Weights of a small GPT-style language model, trained from scratch on English Wikipedia.
Size: 12 layers, width 160, 5 heads of 32, MLP 448 SwiGLU, vocabulary 1024, 4.17M parameters.
Architecture: LayerNorm before each block, learned positions, biases, tied embeddings.
MLP neurons of a small language model. Each row is named by its layer, matrix (gate and up: input weights) and neuron, and shows model dimensions 0-159. Each number is 128 + 24 x the weight over its row's rms, rounded and kept within 0 to 255. Numbers have three digits each. A neuron's up and down rows have the sign that makes its largest values positive.
After each neuron's rows, "fires after" lists the tokens most often just before its 100 highest values on Wikipedia text that the model never trained on. A number after a token or word is its count.

L5.gate260:162115107137145134134136132161104123112137113112129101114124135174120132129122096107092132096097106134121173129184100138095145156149125147168149114145107116113129083091118059131085162092133108127107105148123120152121126123138083161092109136145130127113111094141125114135170121145128142180079148104165139149145142125119163088189123151118131175161138168078159141121140111165113105110120145121119153109158140093097125141173129121134097138102137115109167141098135140109108146142157126
L5.up260:106122142146139143099096144110091138150127140140146103195112151131151123126115111162087135100134112117149166120093155117135132126150110158134149153103138131137094129103143125116148115122182129135096173128165176189153132133135075118152081105102127122121165117110135149141106126176068106135162142124175149150152110129100127123150129102104119081140112118161106153125140131103126110099122134147124174142177086153132128131111127072130122130118154113172141121132121128080138134124105166
fires after: " the" 33, " R" 23, " D" 20

L5.gate72:133117136185144120160103089103119117148136086080138146123163123121142147112108176134124151121137129081097103169159099161145108080118115134122131125094144113118128076197104100110151135138127170104086096137104114140149133164110176173110131164126150157136096112129163099116090117121119117111184092104135155121117112139104180127149116149128132144151115112133161088165131176137143125104160137118146114123128127105134143166121116150147106114126126130144108139109139095134130093145125155
L5.up72:139137121143102117142160143134142094127102157096151155117111094154103110156134094152142113088117144122118091162107150134115147139138102150137152131139137107073129111145144096115101156079088109105155130149116161150124120114090115122163140095123130122129109171102114156147116107157141131117105154127130129121131121137138103152141161157096184133114091149162145149145151144109148100065078126126149142128170123095181144163151095164122153128089086166154111138142168132083135130120107161
fires after: " |" 22, " T" 12, " se" 7, "ro" 6, " G" 5

L7.gate310:099136132179115187077122084113150128130092110130117097056184137130147125120111136129130154073142117137131147101119158116090128138153117091151143125133131145168131141122152136139117134157125079148069128123108109110157103134174133126106176101112122109114101137136113099148179123130116106109090097130159163130140142191149089143135145137103134150143086141110114130127146153150110127136099086099134117154148148147124131104136120153167136139084156147145115133145115109097107128144113132
L7.up310:131083147146133101123173154075112122106134141110122123163122148118111166098145153147129097114139104116101145177102148122132120130136127173113156088087157094154126120105127101117146117138100113159144097094127130127135117138111111099134149072130108144143085096160179111162161134135101119118111129138128076179123114179143139116182107123103164099181129152099148158128107146107120144124139099143139139154087152142118143140154118148105134111150150147140135141152125142146087098120075121
fires after: " st" 28, " h" 19, " H" 11, " he" 10, " St" 10, " gr" 9

L5.gate202:153103139095166153131093126122126153120123137121137132116152142150162122097101124127089106125113116149145107115156107130140124123100118116162130133102100097134171113108104156094156130145105129161114144141129137139133132155128106137115118123130136162085168080147138113047073116139147090151160124092126080116075149137125093100121131128161109153186156142109130183149175118151119127119171107121163096117088113131128156106125139125150107093103136116181142111129130136160167129141136158
L5.up202:114170162123108146109149161128114110109121128095145121149132124122110137146070143125161142137118067167097145136154145166081102155136125113137111134160111141080114138156126142104133110124155148126132167122141164085135126096133139065174090115145129134124166083139109186130163131118155133066135153112125146146109108077148128161152066127084140126131090138128156141148156121115158128143115112124140090146133144149111131156152097142154121102122096151108121139120138088122120117123119148
fires after: " al" 16, " un" 15, " (" 13, "'" 7, "t" 4

L9.gate72:098156103136130145134076100152134148133092113128126143120103146110116120089138130144161123089124156182148091126152151122075109120170103133084109165133114105151148091112128118167121107107159117150148111115134157170135106133117130155118095156151092136105157111109117110142131146119159141157149102082125131125092129127106119090126084155114094120159144173123159123145097135111139164096133169105100142139164147160124139170148149112170122109135108125085162132094161089166138112138114146
L9.up72:106178147133090149121086110099127126113119141111139104140130111106136120131135149144108113074099137149118126088105101105145121145131137154132100151127151098154098104135169129108151135087126127137109122088150138152164122107131148167102115161150156186141140142138147120132127093162147153145160090074151124141148181096120155113112131143145097109169137147068128158197105129127140154070160142117125155111121113171116115140120132147150110119109147096081126084107128123126103139131122118
fires after: " the" 17, " a" 14, " to" 7, " of" 7, " and" 6

L7.gate307:133133104161100167108119127136129136151166118089114141113114125156182153131154090101133119124114134122115150104130130142154100143122103091111109122102126142171099142128161189139117152117138147165134140105089114126140120156116150151107109127156110133089134120151136140128136094121128098166134146146165101146160113084189119074127157144102110147145126109093116126093096133144124116114106137085119091084094097094141089131184153134167090121119166143150138113164091131168137116107127146
L7.up307:151135103142096152139111121133130106145113133111155090126138142161138144164112152126133134151142091093131127139128101160107127131186134103103107146056143124139115134153120114094118091152111110129118124173194091134133118094116128134096110114139075145137100135141134136141121118126104121137155079192124135102143151128162102148062129141154155127156146123136113179095134144126123123124145114081145121112121123109044152108165125123171104126138169132122114100118100125147117154135113146
fires after: " ex" 20, "est" 12, "t" 7, "st" 6, "cc" 5, "cess" 5

L5.gate422:107121137122082163107159186128136121094119133123149122105082167102071112118100123121129134123151120107099148154102113135122169118133104151155136089125115157080154151130174131154128069125120173143133149159139105123152089116139139144128153160134157193145139088126153082118133122166129127132113130135136108136108124117127120100091110144131069094133152115122160082162087113105109100135162089121122132115117161133146126147124170154131086128104095096129142130127106139153108134141111143
L5.up422:131103131111122115139158130139121142122103154144098077120149143119115138123129131133109105119136116118199147085144115148171151131173132121116134098131143141109131098141151101197128095167133141119109116121092107113129156142152137133138112128144131157144113117092120146100175110154111153100087154134106135137151078139137147104133155123129167127050162124125172142137147132176117099129141071105126074142155105132163115132168141119145134107111163135142079156123158125086127134098153132
fires after: " w" 31, " kn" 18, " s" 15, " pro" 5, " y" 5

L5.gate162:140087113118138156168117129103113127158128134140149154102184152111121115119130129114140143158137138113121135143144155129170147137124117111132111103184079095130130101130109092115140117077156135163112130157168100112133129174121111107141105082171127114175115144128129139109130121111112158127090083111143070106082111126125137112094145147138131111084136159130155152110089092125088173129135152111153127157145114134129106119118181111124123132098135170121175122071138122123098139160141163
L5.up162:122102160140147142139159131085125083107127131133112072155159097139128136158125143119160177148118139144135135139142093112153137110151113148093096167085093144124099157089175159131126119104160100077124133102139115100137164121139138139139160098157155091135137126140173115148143132120085140137130090142107141114113126119111110146114133124115057165163113125070118134134179133093119126128096141128133099118137143120167103121153156149120146138113144174128141094140137108107097079111150149
fires after: "\n" 73, " |" 27

L9.gate194:109118102172128089165131146143129090115140120076136123110167161130143149154137142094104138135117106168129160155108132118114108135138108134133110151102160163106114120137114150099132138146142143150103147122098090138129138177098115135111103177113098143125097112088098114167090158143130105132104114072131199077127154142150141098152134158140107059135116163118154161114104122097138120078157121116141114138119121138158107156119149173121124096130111096114131104135137132144098156116138107
L9.up194:113128128123107108125112110135164148162109124144155152123115116121162056152144131176118142081147146120144162157125149092086121128111099143107165142118111083084094142141165126125148119172131160104131166120130116100117120126135154135084134160131122146159161113172147173136130147148137059159120110111144108117111113096119169109101114117105164109156133109127155148164107118133134096063147136116162114152139115104106129133144177174155120136096137105117148125126113120126105163124126155
fires after: "\n" 31, "-" 15, "|" 11, " |" 10, " im" 6, " and" 4

L2.gate169:138103078099148125106136128152124115140138115130111109179159119146173100120143143162116152101071121159123160116108117156122116174140118100108123147147106119137101069161114141170144143127174124131118139135128106141072151125161126111124051079150130118073138156135151117125115131146125123142094171133133155084110125158094127131126112131120156089131108140083153165089127127133146154137139139097121091122122129123165135173145136099092151153116105132146116120121131116112134160077110132
L2.up169:095116135104124141119108141150132100149125124146154083166134135143138095163132142139129144102068114141106140146079151136173117184109125131154126165150101140135113093148156095140157139126121159123133140132136125145121143126168106130153041098156132111079106144154157115115075143167134129126135129107179180091089113150144125130156118156116087130120112148112152111122152095147148140130140154102150112141133141135159120161164137096118104169130116139099097126128110110084145144098109135
fires after: " R" 31, " Ind" 11, " d" 9, " D" 7

L5.gate378:108117090112142167172152147191114169150116138134125149142167080141115149109105116151161130106158121177108109159137144134124107114167158143116114115141154135110043171151142156119149147148219119133146134113140109102096120132159107133105116119145089122103117127122138100140145144136142135168093072115116129125125110124120139138128187127093077122141143158139114125116110110161147101120106105143112114107128127117131157133097096114132143113113114144098136121139087145115113149113145120
L5.up378:133125122106102097158101129129188134117101135139107174102164161129123121157173127115152152122117126175131158131095164132154161107149142153099136087153119128131150124099130133138112120148132149090096127082127139151120152128104142093069144087132177175157122142177104131107133118161110146109112100110168107128128119099115136127109138158116169163129155144095105121149111134098135056116160104117144116097139152137106115142135108143127151116165087102126125105132147112139157100147082138
fires after: " the" 40, " a" 33, "'s" 4

L5.gate298:131093091114147150129131130135136123106135076115118099150120107119147124067169159150131134112142125139092180109107094124063164117146146108066130135138114128127105103139149145117143121094105122128102128147147156109172110149159161139157124141185131165156104124088136121105137150138135086169127122139129072111090125140134116116122172086125134108117166121150107118114172107111130106093110122150133156157109139134160165140092157109142108160095130143144095108099137123146130140101152162
L5.up298:115132111113132171132127133088131147155135142074140141181122163163131132130099090117097117153093111143147109173149130117132111146101104121093141115102106106113133131141114142125113139144152134149146141117110142093138128182175119148121086120134121153148134081168077152050127100117153133139124146119084116148190170116138136102101143168115142102114149147131130175153142105162100150141127103119145130100110115170130145122128137123151162103095124098148136106100128091085121132141137157
fires after: " l" 29, " d" 17, " L" 10, "n" 9, " (" 8

L9.gate442:112115139148117122113115149116142139129147181128100137162143152147117173164143131110152111140148128095105115108156155090149121168116088112113121168098127104094137125165127164118096099096105158143135154126131128118124125140121113113165110121125131111142103127163096070063147134137192111162125110107147103119148153106172142130082084142122132132139154151166103092166154141141110153090132096080105118130144197133139124121103118101125121128097130147157155089150131127116128120153158123
L9.up442:120083132117143114125099140102110146104146132148084106125136103141141133139112122113058105173137113140138129125115150096128170170100139152139128160094134141121116157166158147118160108175142162114130103116154101171115115122149132078131123128100134087088114162087162099137137121094115113087153154106119124144125116140144152152086159068138115143085095188141155158157141126136136131173125145143117094074099119105102107118147126160105121168111130124143112133142104150122132139135118141
fires after: " ar" 15, "ov" 8, " d" 8, " in" 8, " f" 7, " al" 5

L7.gate141:106119123160135118181102123094120104147153108130092102110094147118135114152110103115147166108119127113129115172151162135094187154121129156155145099097093122125126139113135160132159091112140168116136106073141097127122129168133097161101101140093124090140109115077136112122153109127146124093137151108122116129123130124138154140143125112146085114134101158089148179141081126162123141119148091156139146119116087151139133127101107099119144179147096126090122127131116168132120188103100163
L7.up141:153153083126086119131127155178137161135116136097118095110130095145108127129162122148118195160137117127125151080120111150095129107115141152141132081118132124117119100111137120149099117125064134102118136136085135131093142146139095120127123102140156171120108129143136172112119173136168128169116116139136146132142155137117158071105143139154102120105119129129146130163159164080092109137154107121126132129139138146093100099143102138099143156175101138109169132162124122119133162067091147
fires after: "outh" 22, "orth" 10, " the" 10, " s" 5, " New" 5

L9.gate223:119122142125109076077170131157141134138150128090133086166139109144123145124086171137119160099148127132146109128153142151114107158108123100108171123124122127117139108173139129140102123138120092104129074115130109149109114102155111125155124114114142160125138091145157118143127157099134113114122072108143121092125134074118194122136111129123133125114128107123148148095135145081119164147151133108167084123129195142142094095118156123124142114129104155139156083116124190095152162131152144
L9.up223:107119167121137081135135138092110134114149070185136129142131121128082141108107128089130148131141145128116125128151097122136127148127129133120109167106137131127144116170127119118114152099096155109142112066119119132138153129126080071096126130156102143135140127136127170115138104118131097120161144120150123163109164152120138113146111147096103155102099116145155132152140097077083138129078180140143126162171168121121145123126167125149138111153129159131129166135090153109096126206113155
fires after: " m" 23, " J" 11, " M" 9, " H" 7, " v" 7, " " 5

L9.gate6:147141108088119136135138124114126132174098169136101171128139102158181100148159138102102161120109147161099150134175160103095108149134122144152124137139145144075190127117100125137131106147111125119094147130137119154139151118160145126134096150121130162146108149087114111109104116102111101160116074123132152118160137130125108160125164157137148140106143121106134115082116144112139140128143138121139106143110132134170146132115140100167120123151045101163115111103143145134072106162077130
L9.up6:171103132115145128142138173147113143126172090164104083097106121135108134116125157066126135153143179154135148116141125063135088135121097139115131073133162167067129117128163164129097130124146124119151119105105130134103122154139113095128129110115094170128129144115177126107111138115130121149131105137142106080146150148153157143133124153121089153115152137113160140106180142127108139111120132133156119122141100125110090130136149091118152110147148106188081147137141098091111132148125096
fires after: "if" 14, " f" 12, " a" 10, "at" 9, "am" 6

L9.gate42:092128134125137151128089083098148157099100143129073140139140121153148124140108126133179093127131156137147111145161089130118135090157124119136105139107125126118122152144124135134117112140163106161115112130103152123112151108156118106109172050122140115141141147127161084158137129144136139061155104103110118160178131111115107123152097127088113149115142131166169188107125156146107150121092154135161134119159124148140157114141116100124130127140064138150122103144119185085114127128138147
L9.up42:138176084133100119116133146133188100146090186156118161147148135161062114172115095131102123109127122130141104125122172141128117165103158127137114144100098123121110132136118166161104119109155143157111106173118101139114120136142100125117138103118127120100153132146127142157129111095145121153098108149081118119140082132136134120137073121123109110113141113113156142117128126121154101163096121126102114128116085121127162127151193108191125106145139111160086106158113170119120141119130172
fires after: " s" 32, " S" 24, " M" 11, " B" 8, "M" 4

L4.gate144:119081110114162119149142131133136089156152163127098102144117163174074079106161128141137158113118144173112144133134131126117175116137109137157158146123128113137116105140138110094108148146109152104111164107123109108127157124145091167109094170151134105073106133120151106162149149136152126150098137064133114076107171144133142113110142173109092126126089123108101127097147124115134112118131134121117134163110148113112125147174167110131120117129170115157120110151106168130124105085174142
L4.up144:122128133105138110128146159148189101135103139130142105128121086150131138098120156120153128128140162134092087168114115124137147132122112118110144151104135155117109108123137125158146128141128118168090139098123130107159140123106075162162105155135115149107110120136113173129119116158137147136135067109129114119130157138186135096105091160126154172144107137174091131063144132140111140109146108116179109100111104149083121118201152138088150151107133076137148121163144140093146117124129137
fires after: "-" 24, " C" 18, " P" 9, "P" 7, " D" 5, " Or" 4

L5.gate116:115145112102093154118148155111137139120118122100150097155155157112099139097120165140160124124129154139099122165134164111134151147146094114117099128160118114131121091142157149171139152111158189134097117142080124138119108162132133102107111139147137112147139122120122133122127174142099132167162131114128128106143116132108107133135167140096098120126119117090103131111124109142117103109089134073148102130079132163081142099110171102176135166110114093168122099088117152126209146137149114
L5.up116:137124157116092149111143121121105103077144134096128125115158127135117118128125135138121156129077139115096118183137099108167115135139141149129071134127103145122126141078075098153133158129104096144134125127168154121133150156153153133144096118147130101155129103180150164136115084147140143145133128142130144138120162116174141128152081112138123140154158112116097144139068105119067117145134138094117144133141169140149070115119143081121132169126118144134195113148121117101153150108141158
fires after: " |" 19, " L" 18, " the" 14, "\n" 14, "," 8

L2.gate125:135150162113177098145092123140117099115159135163152129135106127136160137159084096160093124151115106123121178101110095114152117152091139163125106150140166167133143145151128124096144175127148087096150113115124109099133153113115101135128109135123137138129116137108159142137110135147129162123130122137109132126105126112118128130120140140151094098101048119100134105119170162150112142118152150113148083120140100114121106107101187174189106120166092140140144113117154096111069132124124104
L2.up125:133093135101186086104078118137117106113133108171136114129117132108139117128053155143060156180125144116128163134103105131128138119121146114123103134131146156173132164139158139122133108103126107104147104064168087143162152150149117130133128129139115120125121138145109108125129129142134129146148153114127118089130185145158132098148115147100134093103108095135135107098136137118135112136122140125165115117127084147146142111091162150189099116125147159152167105100154120137112175122116162
fires after: " c" 27, " M" 9, " m" 7, " S" 7, " d" 6

L9.gate355:160157156119146105090128109097101162150110106130127089131132126165139141117116170103147124120146123077123110156160114150120103147146160134107104089160115182126071078143144165078146123128076112129121125096119130152095136149123121127109125131106132149087142134139122111142118151105110120136171120065133121139142141125080152131122115118162125122101125161114145089116125148129068143145120150124150131148163118104169130085118183095141162144124159137119138137088108158149156157146135107
L9.up355:157154139140107141144161138097113157142158142108141123166096100140143093137075180160118106118181135138094130132087164131099108137137133148109132128151073154096148127157141185115136095158110167126105097167120107141088131131110136098133128111143161093092111139139152141103124120133119113102132118077112115147137103110143115140094148091192134108106149155158145110095150109148128124143130116106101162163074102117128135138141132093139113145145117100160185103144114121140128124151139117
fires after: "v" 53, " in" 15, " L" 10, " v" 6

L5.gate3:124130148110161166157121142130112171138138149136180149111136124172126108103129113131144134123104114156156098114148140111128144113107147144134130101142140143129095131149126128144156136129152127098102145176086091096116152148134094129127130167151149118143139088114120073144156131139100107173100114123108126136088140135165112095138125138101074150107073118062130130177104139134114142131128100161130140104131134086163153144103086108087151098091121152144084170145148121106120149173156122
L5.up3:146126131128119132202094145099101096140188104113159127128138117133130125107115135133129113110141123136136137153107135141142131118176125162143172100140140136158129125157140143119109146173116135111133139159113140098114128122103091151139149128121113189149120084149131103149137138115086142097035085128149084081148135089155166132131130109124135108176107129098095117132114113109151168096139131135126189127151145126140108110123095099126118145102128149108129142131159128124128173120169099
fires after: " the" 12, " cons" 10, " his" 8, " was" 8, " part" 7, "'s" 5

L4.gate329:115123149113097141146186148090149154121137145181122121143129112117092098092144124130122174150127105124134121113096139165092088098101109130110101142082078152143123130128149127086134087095159115118147160129105170131129122141134116127178140108163142131150108119116110072114130105160140140159175156102113073173142105147173129132155130134107125107138120120121124117144159115172155100132108109118101158101146172180144100121100144114095116136109115149149143120100129152094119138126139152
L4.up329:129168144140128133112112158109129125077120131142137117128137184128129157156151147107129122146151131103125101122117130131170097115140137153147114091137128153128109133142133134119156110156108143097157125159153200164132136136136164142154133116082113148109085080158142122088156121154107120130115134078054103142131157143137103111143074149132094076153191124159105113154114135132137111140114128115145107125119146095081128112155156141143083098127135091131122133105081110137137131166141120
fires after: " d" 25, " to" 12, " up" 8, " out" 7, " l" 5

L9.gate439:170146124155148090092141135138108150123134117158102114128156165156152121150140142166113094102134105108115122085134134140113117086123123122151098125152118142131145189155129155129153109133124129127088138124109100102152085140100135165112119141117117085079167127162162137137147127165156119099124127083096148146116108115126134138108139174116152145115086116115118167091116123111111129130117119160122138110146073075148125102140099112157139115078152115133134124179112159163162164097174105
L9.up439:146133127166135110102145118110062108100152121140121134099118129159149098088115097170107108147164095146129144125132143134150166180093149128151124118140094146142114149125155121134134143123150146112137152081141086119114088132123092134102096133135114147125135121130163157096107094089126121152156182150077096139165130074149147118118098102102127147135105154147133147097152107173069159146125130112130128146144133158131135093090115094149117135112165146164107147155166139138111154113153129
fires after: " p" 21, " v" 17, "v" 6, "ch" 5, " un" 5, " ex" 4

L7.gate355:145123135175164138108118136137170170134146091122123155121159092120117080089134178125162107138139154114149147166125138124127151095126113122173106133105134101135166162133143132112076149099141124123148130101115121163153080120108154142131135140137123121134128125120151134120137100114116111132148110092092144171145114160140116105135138100136128167119162108134159119073168129133140172124122095072141106120062096128119136156173129070091140118146112145119146091131151070133141134116108124
L7.up355:145111146131105111122149111095126139134122117105096124150126139127124133122133157150110142126121133111162133149172148114195142135106156142074137135159136150110106133087140140098146116122177162151095130181104145112107124085118109137149131139116156110134119128122158108130169116053195162131069119145107159114131108083120123163161119147188092102161140090139095133100116142131112100156140098164146168143093124109109128133140121096144123137145161133086127141128109115127139116131128161
fires after: "ab" 21, "al" 20, "g" 9, "am" 5, "um" 5, "b" 5

L7.gate161:140169137148124123112109167152139133136128084091097094175122126085105127096129122106121151124118130126118133137128140153152100125130161165191101119112111144186149153137134137102070128136149111123144154126107105135119117151172106154105123109093121114166119133135135111176169108124162121114142169085102140148130110113149143121139102133162144139114109121135152101094135097146140158108169066086107058127132117126114068108159169128128134135142116122129152127140086129149106134108127147
L7.up161:114121128130113171078129154104087154120141130164135095140149139152131134137144118161099154123120118128154072143125152110197156140153142116158138124143133130100109145119134157131157110111152134142159160119135126095141156146136170147142122132100170119120120151120127130088142137162127161155115149091103083134114137098074152118132130140086101122140059084161147106095115160114130131061138097141120105136103158165143127119145090134167098133109138144132105095126134131103091116152123092
fires after: " to" 22, " un" 13, "g" 10, "b" 5

L5.gate318:118125088106105150157143160079195148133128130151122122101176122098108148132120149140111140120121150108144126127111074074121105100121142081113104131106098151085148138146131119118148143161182137115082119114162111148109100105114155114083110155136087160153115140146128108120143116146138100140162093146140160133114129109153140107127128122148118133128169134152126147138165094140180131126115116091096100141140153133154099135117166099101156136111152128179118112127177156104146097088120146
L5.up318:126129155123130137176174163135112136114119107105124136134117130145139110121129147128109098130123146111140149125140165154164125113141096114081150130156181117058107112155137133137120159123113201141162090129125111136147146142106124117152090128115138121136149113153119124141113105144136144133112100116097099147135135143095096185094155122053148062137155147125140136120123119121148094155108113114158151121128153144134104126127095082093131132086172139176136132160111103169141137127104089
fires after: " (" 57, "-" 9, "/" 7, " \"" 4, " m" 4

L4.gate177:113103105115148092123120128136137086158115124128102125125114106109056122132189102087087098121131118151155163115100141160091136126137162129114097158113112167158121093181144138153132129166136110165138087149126118122146093096125128114106145134124149137122136160129118162144133168117126097152111167158167098136091166125102175136111098156123137094123142125092187113112136133119138120112122134103117165102193163131136119144115096118162177116111156147148121102121126121134125137141112116
L4.up177:109193100133123157131093135151091095124162136113156156110103081135096108150164139168114122127140115141156132151097150152120171090116147087119100142126098113147094110180121113132122099103114147146159110121110079152134142144124130113100130136077115112106118108119137154119126181108167107175134169132146113100105188131124134101158139088099103133127165115110163115115137131139157095111148161091158110115158142111147117106125148087148173111125128137136146115164103137152144121139128137
fires after: "c" 27, "y" 10, " sc" 6, "ac" 5, " P" 5

L9.gate107:121116130105168116144124120083135125100107118118124185085092126155119129123138108129140107097185130091130108136149147153160149117167177146139095147161149160087106141091145150133157075167161120126147127132122072079094083156123111147133074126115136154117137129156142145106084127133126106165182112120136144129105126146116119160171116121164107155125132119157158131134116128123105134167101106138088106147103124126132075139103152125158124109119119094138146139122143109161115119121157139
L9.up107:112126101140164126145093121099109078141152172216071110146098091126110121153145112158066146155102147064147127154112129187132126141132136141105114117141119184121122133132146128150107132151132141161128124114121186096118133154097174134124123145146150139124134115118105134146136115152118129139121111128124142166138133084119104121105146108117120148117136120116147119129151131130157128095094143092176097108135109138105149093124166145107141145136135130174133091130120110135115140151124064
fires after: " qu" 14, " f" 12, " " 11, " th" 9, " e" 9

L9.gate283:151132142097131127128135165135128118118117111166107084128106115075146141150119112173128125162129139116140073147151181114163130134111109115137122141112161134149148130151147111118144098142141103135098131131146064145112165146168130142131076137128118102143099086140137106136140157075113097116124115095107124111124132123127194103173110088152154142100137131075113099106110161128101126093156140112091122141087103123117139146140135138147163092170156161167143144126097127147147127174122125
L9.up283:079112147148122125150130214148163176110120128147145137123139077118124150123125102102133147179134099105129144081153142120124098142120118131110124092103096170112145134156171164145117122171136162145155102114146107147101098120127137090151117110091152143094085111158142098100139102141134119118130141089092086157153105142114135089131152117119159130149117138089136160133098137102141137140127125129162120165106109154108088114150109098125118136141128140132137081167168139126143123119111086
fires after: "v" 23, " in" 14, "t" 9, "ab" 7, "ov" 6, " n" 5

L9.gate395:104160098146134159143174130131105140115110088139139108116165146154160136100126146148139114146126150126108164142111140132129104129092119148122106126050111115113145102149117109068146153140092143103157121089127151112122161146088096158107110158138114172125137135162116094151131094135160120153143115121097137130150130109119138137076111105119130107167125150161133172097122129151133078148127118166184133140099112118146132139132140135176112108117168103114192098113139114144128070128130134
L9.up395:059153090123121131126136114136125125123108105163128150118110146115110158126119113122148118108152125139182107129147128123085162135156131136140106151101100081128116139156127097101161109136111177115164151115130149096085114142126135123115135160116143145094149145173133119147160105174109123110104098117126116139145154156125103105123131148095123152114119123124134128129123157132174133091112147124119175154117175168069129181139131120159087159183157056123126140089122102119119142109139153
fires after: "-" 18, " (" 18, " d" 10, "t" 8, "." 8, "\n" 7

L9.gate210:142137144150146152125122134122087126154107104137145108145142112126133118177153164116143101116145168121107117143149157127096121155139128162114147128058140128109106166135134137112073112100157117103148088163178121119090125142091076153121145115081130163126115124133071126129124089172102126134160120094123095126119144138157113119098128151113126120176145095112120176148119172114186137131133161173127120139143164124100113110143117119133146119120143147105133076153117096100160133135106154
L9.up210:134127158139115102125113137108113133123162113113101148113136135158123163164120095117127161121149118168118140094115146120117085144123126166139114121119104149131124148103117140091115183155090177126099121143098115159117109145169128145144116139161107140164093119128106136132134129117064120071122108155154121105188115155097105098119150129090176189111122132136120149108134148136093114094145117102154118181130164164102115115119150095134139140121113140152120157087144141095060142111126129
fires after: " r" 19, " p" 19, " v" 7, " d" 7, " cons" 7, " R" 7

L5.gate357:075124130107137157129137154147159121104147145089117125109120123150124119080121122121091106147152100123121190166104109153139173133140139106114164106130136117122104105105151115113104109119170117156124107115156157123164172129141125140150089139152132159153129097133113099050118109128117145119140134126160126153129125105139141128150125147096059082101133159106154146133099173119130107135148150161086114149114137165128180117118092150111129122125124133154157136148134102122159085177135093
L5.up357:124143122090133131132128110171172160098106129106124111083089176166149109118116131104143144071148073096126138117127106146145119119116154118122162142077110153089129140151119162128067126130117116155118112152122133098162135109127088148142131098121145157159109151160118128153161114103128131133109135146116103129110136105155084142138107138143162149099129153133138138131132165131121149130142110169108102121103173131129155116135084145148103120067130124115158105104168091192165137112128156
fires after: " st" 51, " r" 8, " was" 5, "r" 4

L2.gate202:130113119082160151141104078163154168106128121115123169122119148127140127115134106107164111126074138079078170143167094141147125119148134137117133158136121134138129087113101102123061122102125105142108117130106114096124134149115129108108098160132127121101131155116143092117132129163144142147116141147108146133111142093118143170162151118127160076131107124145129171091100115134145112144107166126122150118143166116123127143099160126119191154148102147129160119114176152113148204154143119
L2.up202:088111118082171160154130114156127160091128125135108162112132095133119135094123145121125094146148138114125180156141115120078167071164132159140129136180119132105131091113098111131103107117140095166108150145088111091115106115129131145101080114123122120125163152121129092104149146131107147139115153095117158147134129110141186093146114134151167097146127128120140137090156101089148086146092153136108139161167133150126158120134117116156150138106102175150146099124131134125141171163122144
fires after: "p" 13, "j" 11, "t" 9, " s" 9, "it" 6, "n" 5

L9.gate247:111149084150132167105152133111123134138118121151155129083120128134135172129081135141116087086158163095097132153151161149132173168150165135145116161134088124090126112127144097147111103151157137095144091127106095128160138135127098172129086142132144116085108139112115102130172123101124105143113133115128172132088104122131154167127117152176135115118147136138171142112128111140078098145095150112102092138132176119128130115133120098169093168117114138082095117153159134112141120122132110
L9.up247:101078093095205134096107122125155051091152125160137156093134154142106116130127118125128125155136130112100123135165129152129135135098122128131163112097111102127149155167135119138092122121151141106128143144133128155135142151103129114083107124118117119100129155127139134142046159125093131116141162122115141188133127127154115142138144163125127162106110148154106116108140138129049138138133119153160121159094128133111121160171103152091101123168119130109134135159131102123125115091155146
fires after: " " 18, " H" 11, " g" 10, " G" 10, " e" 7

L5.gate247:089126152175132135117135116119102177170106107141096107149140114135155105091109106176140132120154137136073143124102124108168157127156137130160158134147128157124139097153103144079102110165115139175099156089108116152120129184136130129136084137141114142101075080143158127124102147142142149105134146141145110143132132101100118139098114137106142107118107148149162145111161132147163141113093109075130151128131149132112123101113112103131150125126088060137147163147144173133142112143150100
L5.up247:095119143138116111092113087119135143121137167122123134129162082130122116132104141190148115149157124146116128138145129123138127120117107108171135156151095153124123101109111126130146200134200122162125119081085113132109141127165119065130116139107090169140091109136147134132150143106177124111110129113121152135133167178117134117131119088152133154136111118128140116126132128178109122141118094078158147162111136170100105091069143099147142126145131135140125073120146124149120134159109143
fires after: "f" 19, "–" 16, " v" 9, "v" 6, " V" 5, " p" 5

L5.gate185:066147172142167147099106131116147137119104104123170145147145059085120121135124151121126117118162177133099123103122166158089168151134113146131110167145151093117132112085162139129122157143135168105122130152136127130137138127173091113171128120122177125101127107147120141129152135180169155133170088133142098142098148155126105118120115108100105099105093094116103127145101085088120118106110129101110140141127123096130116138136132154147110148170107133125156106111150129092149087137123110
L5.up185:111146136132137139107185126134087110138078144138147143121176096165137104167146144142116150149152119173099154095066163125179125102101116121099143131155125143090100112086151164156108157126118148148101145133124128145154113105107074154100173102141144129173131122145086159093174092137129117151129088111139118146136154141127127123149108075135127124096125122133143121104129103156105096109121099124155111163177130106127143104128075109150115143130146128134144106160144137131134122136133106
fires after: " p" 31, " d" 17, " D" 13, " P" 8, " de" 7

L4.gate65:148110110121109136182119139171134100155096098106122188191165129144122113146104164120114083115124129132139115112106114132124129103146141156088118099118158103182150139151114107083107126178153069125116125146127124122090107087142141136153116112128149145144153148134122100148132127145123094109131070139136115161159124159130091151098147128085128106119146110136108152122154130157117120104188187110119147122093135123167128161153132107110140146099151126091123093140112117116152114112120121
L4.up65:116106151116132117111145112127133098132107219143166156149122126117135124117160130132121142144070152150120114125180101087139148116149136141117121137132190138095115175127111091118135126099125107142116093142119129159145112137162142072124116119109151126148172134128154135123168114106116117136119160093162146127130075109096138135177126143121105085101140074111172110168082119099131167120110113125107106077086114140134137128120137152136162123147162136134126149121100128103111132151108127
fires after: " s" 17, "em" 13, " S" 7, "2" 7, " f" 7, " L" 6